From a checkpoint of a small transformer trained on Wikipedia: 52.7M parameters.
MLP neurons of a small language model. Each row is named by its layer, matrix (gate and up: input weights; down: output weights) and neuron, and shows model dimensions 224-287. Each number is 128 + 24 x the weight over its row's rms, rounded and kept within 0 to 255. A neuron's up and down rows have the sign that makes its largest values positive.
After each neuron's rows, "fires on" lists the tokens most often at its 100 highest values on Wikipedia text that the model never trained on; "fires before" lists the tokens most often just after its 100 highest values on Wikipedia text that the model never trained on.

L2.gate1161 [141 166 120 154 146 129 134 112 140  86 136 131 140  93 124 108 195 100 142 164 161 124 173 144 121 106 149  60 106 125 113 130 152 123 138 130 164 131 167 152 161 129  89 167 120 123 118 136 105 151 142 147 155 115 155 159 186 124 118  94 105 163  89  94]
L2.up1161 [ 93 142 103 120 116 123 127 149  98 139 115 146 135  97  98 149 135 174  99 123  97 164 197 131 152 138 182 145 183 121 141 110 144 148 155 123 149  97 113 112 172  91  78 154 129 156 142 152 155 142 112 139 161 104 160 100 139 114 115 147  81 140 128 101]
L2.down1161 [131 121  44 111 158 133 103 129 107 109 131 154  98 136 135 140 155 135 148 166 151 153 153 124 106 170 159 106 108 102 156  87 172 160 129 124 137 124 146 157 143 147 140 139  84 173 121 138 132 119 130 152 120 110 109  91 125 114 133 132 101 181 149 150]
fires on: "\n", " =", "===", "|", " ==="
fires before: "\n"

L7.gate35 [128 146  81 123  97 101 104 129 133 191 108 139 152 100 153 124 145 135 126 167 120 100 114 161 154 137 154 181 119  93 149  72 110 131 130 148  89 177 141 124 136 142 158 129 111 191 109 140 144 134 118 131 118 150 126  84 148 106 163 137 139 148 100  76]
L7.up35 [141 135 118 135 106 125 129 110 123 132 141 206 113 119 114 156 132 121 115  74 118  93 112 132  88 155 169 159 113  82 170  78 140 116 115 151 111 159 146 153 132 144 154 125 180 135 125  91  92 100 140 111 106 140 148 179 109 109 123  87  94 125 105 152]
L7.down35 [106 162 138  92 154 100   0 129 153 136 130 143 129 103 150 119 124 132 137 135 170 129 181 142 151 147 128 117 100 138 121 108 139 121 132 145 108 132 129 140 131 129 125 126 152 122 147 107 137 147 114 146 119 121  98 158 133 130 125 117 162 118 134 124]
fires on: "\n", "==", " =="
fires before: "\n"

L6.gate293 [101 201 113 134 126 164  96 113 151 104 139 140 104  89 130 116 130 146 133 129 137 105 174 146 112 107 158 153 151 140 130 102 136 121 133 119 104 146 174 162 137 140 131  92  76 130 156 126 119 119 109 141 116 147 145 156 143 120 111 149 122 115 113 111]
L6.up293 [157 156 141 147 103 114  84 103 115 124 105 160  89 129 128 108 146 114 130 172  85 106 124 138  97 121 202 119 135 110 134  89 113 101 163 139 127 144 115 101 126 123 142 158  91 115  95 112 160 132 148  91 138 129 131 123 118 138 151 168 112 143 127 108]
L6.down293 [147 123 137 138 114 120  23 122 130 165 139 132 133 117 144 108 113 124  86 147 136 114 118 105 132 140 136 120 127 151 152  96 119  99 121 150  98 154 110 114 104 138 144 156 130 138  96 135 160 128 183 159 146 128 117 144 131  95 142 119 128 115 116 127]
fires on: "\n", " ==", "=="
fires before: "\n", "-"

L6.gate608 [128 160 111  90 122  93 168 118 120  97 112 113  86 146 154 145 103  81 175 138 124  82 109  99 139 147 107 154 157 111 125 115 111 102 123  88 109 105 125 169 117 163 164 144 116 133 129 149 118 132 128 139 130 108  80 112 148 168 126 138  88 112  84 121]
L6.up608 [150 123 126 112 137 121 118 106 121 115 112 142 125 127 142 124 102 142 136 122 155  90 130 106 121 114 103 144 145 157 120 120  69 139 182 106 121 121 126 122 109 133 149 147  93 119 166 119 125 111 184 126 110 148 121 154 147 109  98 141 126 132 122 139]
L6.down608 [162 141 119 101 125 105  79 143 112  96 123 115 145  78 127 101 117  74 105 139 118 129  92 170 115 134  98  91 132 126 132 142  97 156 128 106 108  86 109 129 145 106 100 121 101 155  78  97 133 153 126 132 147 132 162 102 119 131 145 141 124 140  85 135]
fires on: " of", " among"
fires before: " the", " his", " which"

L4.gate146 [ 94 130 125 145 146  84  89 124 150 169 137 154 148 109 121 126 198 134 107 136 115 121 108 115 136  93 119 145 132 112 126  91 178 126 101 135 135 147  97 134 151 183 145 148 112 165 164  85 111  85 122 139  92 108 114 124 141 134 176 134 119 156 127 163]
L4.up146 [101 162 113 154 119 103 158 108 132 138 124 140 142 115 147 119 174 168 110 130 120  85  96 132 117 139 115 125 115 111 162 100 159 126 104 147 108 136 109 159 149 170 148 129 138 135 152  90 136 110 103 158  81 115 142 133 131  64 172 135 129 159 128 162]
L4.down146 [120 156 114 133 152 107   0 132 145 123 130 126 113 139 157 137 165 142 134 136 119 125 141 135 147 110 117 143 133 120 138 120 131 132 131 147 118 147 134 100 140 158 137 141 136 135 105 116 139 135 133 151 121 113 125 134 134 113 150 143 126 140 134 129]
fires on: "\n"
fires before: "\n"

L7.gate293 [126 137 121 118 170 111 145 152 148 160 136 143 156  81 141 152 117 122 166 140 123 110  77 124 140 121 138 179 138 145 144 152 161 136 121 160 132 137 175 137 151 116 154 109 103 123 128 156 115  95 158 148  98 145 122 129 123 118 142 147 127 152 105 162]
L7.up293 [161 135 138 132 119  97 136 121 151 134 107 155 153 145 149 121  97  97 100 123 113  98 116 126 117  92 168 151 134 103 159 129 167  86 107 130 129 133 134 104 176  89 130 143  77 135  80  95 139 134 123 150 104 115 123 161 106 121 172 107 108 127 139 166]
L7.down293 [100 162 139 105 127 112   0 110 134 112 103 165 109 138 147 169 151 127 121 109 147 139  67 111 106 106 149 133 131 113 138 135 136 117 131  95 120 136 133 131 148 149 145 132 123 128  92 168 107 141 158 118  80 152 122 139  73 122 121 106 140 149 144 120]
fires on: "\n", " ==", "==", "===", "s=="
fires before: "\n"

L7.gate1063 [103 145 128 162 128 134  57  87 128 171 117 157 142 127 148 121 120 105 137 150 104 106 133 140 139  94 119 187 100 107 130 138 138 105 126 123 135 148 140  93 119  84 121  70 148 190 112 107 113 129 138 122  96 153 110 134 119 104 178 161 126 127 135 124]
L7.up1063 [158 143 133 121 131 119 184 170 170 168 119 161 107 143 148 131 138  96 117 113 121 111 178 162 153 119 146 155 109 117 122 154 131 120 106 134 102 131 149 104 122 119 134 105 111 123 108  79 164 112 114 129 103 123 130 136 117 134 125 169 124 145 163 166]
L7.down1063 [158 133 139 137 135 123   0 132 143 134 154 134 130 110 161 110 122 105 120 155 118 147 114 107 125 105 113 137 156 136 132 137 148 129 172 139 132 132 137 123 114  97 166  86  98 116 137 142 148 124 128 139  92 107 140 109 125 150 134 141 145 143 123 136]
fires on: "\n", " ==", "==", "===", "s=="
fires before: "\n"

L6.gate525 [ 41 128 102 170  98  81  70 148 167 173  68 135 155 135 137 120 131 116 141 122 125 142 129 160 113 114 135 181 152 160 134 125 164 121 109 200 122 179 153 102 131 118 119 145 114 134 142 139  87  93  91 123  71 129  95 150 140 140 142 144 116 164 112 129]
L6.up525 [131 109  89  95 110  99 130 149 159 130 146 122 154 144 124 109 134 119 135 116 129 138 140 134 110 120 132 167 174 138 144 137 141 123 128 148 117 147 142 119 118 144 122 123 118 138 115  97 142  93 134 154 109 162 131 135 151  77 157 136 116 110  99 122]
L6.down525 [139 123 108 127 139  94   0 138 161 124 164 173 121 134 142 147 160 143 118 112 124 117 120 142 143 114 120 194 122 102 148 126 136 127 137 148 132 151 127 122 155 120 152 116 115 140 110 122 134 133 151 159  92 126 123 113 118 102 158 122 115 134 117 121]
fires on: "\n", "=="
fires before: "\n"

L7.gate497 [105 125 157 114 103 135  95 139 117 125 118 159 142 102 186 122 142 112 142 120 111 190 162 170 144 101 137 132 171 123 146  93 143 160 122 115 143 176 152 140 137 118 123 142 118  97 145 119 105 102 132 106 164 116 123 142 125 139 161 159 169 147 101 162]
L7.up497 [120  96 144 113 136 110  87 115 122  94 129 113 128 131 144  67 139 111 144 154 152 108 140 157 116  99 159 149 135 105 118 120 104 136 163 107 104 151 112 159 109 131 124 162 120 127 139  96 100 126 150 128 137  99  95 193 110 141 110 181 144 146 133 125]
L7.down497 [131 105 122 111 121 104  38 102 115 145 157 137 146 128 149  81 150 140 131 132 127 129 139 162 121  93 129 158 107 117 180  78 114 123 141 159 128 138 102 167 126 151 155 134 127 158 151 135  82  88 116 132  90  94 117 153 120 151 120 116 110 123 144 154]
fires on: "\n", " |", " (born", "==", "?"
fires before: "\n", "-", " 189", " "

L7.gate52 [122 149 120 116 124 106 146 120 138  91 109 107 119 119 102 161 154 125 131 159 114 154 113 142 192 155 101 120 166 147 131  91 149 127 153 162 123 134 162 116 142 100 124 120  87  92  84 176 127 116 139 164 126 109 162 141 131 132 146 119 141 139 115 111]
L7.up52 [138 124 121 151 153 123 112 149 104 116 141 108 175  85 155 140 152 152 139 143 103 126 114 162 138 143 125 155 120 118 107 129 142 108 122 140 127 124 108  73 162 114 136 109 158 125  98 152 133 168 117 170  89 163 107 113  96 118 150 124 104 129 128 105]
L7.down52 [102  68  99 130 133 115 224 144  97 117 184 107 130 171 122 171 153 149 114 149 158 135 144  90  72 144 129 146 124 139 140 103 106 136 131 156 123 145 136 133 142  81 151 157 125 154 128 101 117 157 134 121 107  85 111 121 128 148 144 143 153 168 131 124]
fires on: "\n", " m", "|", " |"
fires before: "\n", " |"

L7.gate780 [126 133 123  86 110 108 105 147 122  84 104 113 103 107 161 129 128 131 122  99 169 117 182 111 106 148 175 114 153  78 165 128 157 140 116 140 112 116 139 133 105 130 122 138 104 140 141 160 149  92 134 118 108 134 133  96  99 166 127 117 151 116 111 116]
L7.up780 [147 100 135 121 130 114  76 190 137  81 126 181 171 138 148  70 157 118 120  85 147 121 130 115 117 129 155 124 126 120 163 173  97 146 174 141 117 120 143 152 124 116 146 188 122 118 127 113 177 183 171 116 122 113 120 150 169 115 149 130 150 111  91 102]
L7.down780 [121 119 143 126 131 139  76 117  99 167 123 133 144 150  84  88 141 173 103 152 119 142 123 147 148 117 179 123  90 183 171 109 100 107 121 121 150 137 108  99 132  80 108 136  92 167 106 125 108 159  99 166 138 154 108  99 147 129 126 137 121 170 133 112]
fires on: "\n", "="
fires before: "\n"

L6.gate1234 [142 117  98  85 148  95  91 154 140 129 119 126 156 127 132 134 137 179 174 141 122 150 128 130  94 146  97 121 188 129 138 130  80 121 135 136 107 123 105 119 138 135 141  97 121 113 114 106 130 111 127 163 166 172 153  98  78 165 141 145 101 135 132 175]
L6.up1234 [158 145 114  95 152 142 125 160 144  85 104 152 104  83 108  98 117 128 145  64 121  92 116 102 127 118 115 119 164 157 109 127 107 114 134 124 117  65  76 104 144 117 130 186 143 126 122  92 137 169 121 105 117 105 110 133 157 166 152 117 118 138  94 177]
L6.down1234 [125 108 122 164 149  97 159  74 138 164 129  92 109 128 150 148 172  97 118 130  75 122 143 129 110 122 110  83 111 123 110 103 113  65 126 130 136 100 146 141 140 131  86 101 108 135 112 122 149  85 162 155 146 127 143  58 138 146 148 120 113 111  63 130]
fires on: " of", "est"
fires before: " the", " which", " these", " his", "hes"

L7.gate775 [159 145 121 126 133 116  45 133 141 113 168 201 136 134 145 132 153 149 131  91 137 128 112 148 103  90 139 179 143 133 167 114 185 128 111 134 127 136 125 103 101 154 165 169 100 151 103 137  89 115 165 116 125 121 128  72 136 113 154 138  96  90 107  98]
L7.up775 [117 164  84 135 138 156  69 126 167 151 145 177 119 117 123 137 127 140 124  96 140 122  89 143 121 117 124 158 167  80 141 156 146 102 123 148 162 116 160 135 123 138 159 132  92 108 143 116 110 120 145 142 103 111 114 133 126  92 123 139 137 157  99 154]
L7.down775 [135 139 116 130 108 148   0 143 123 112 109 129 144 124 125 121 118  87 125 136 125 110 142 140 127 104 139 136 128 125 145 128 143 133 130 130 145 120 103 134 142 139 144 122 114 125 114 141 106 109 117 151 135 138 146  99 146 101 151 133 137 104 122 130]
fires on: "\n", " ==", "==", "==="
fires before: "\n"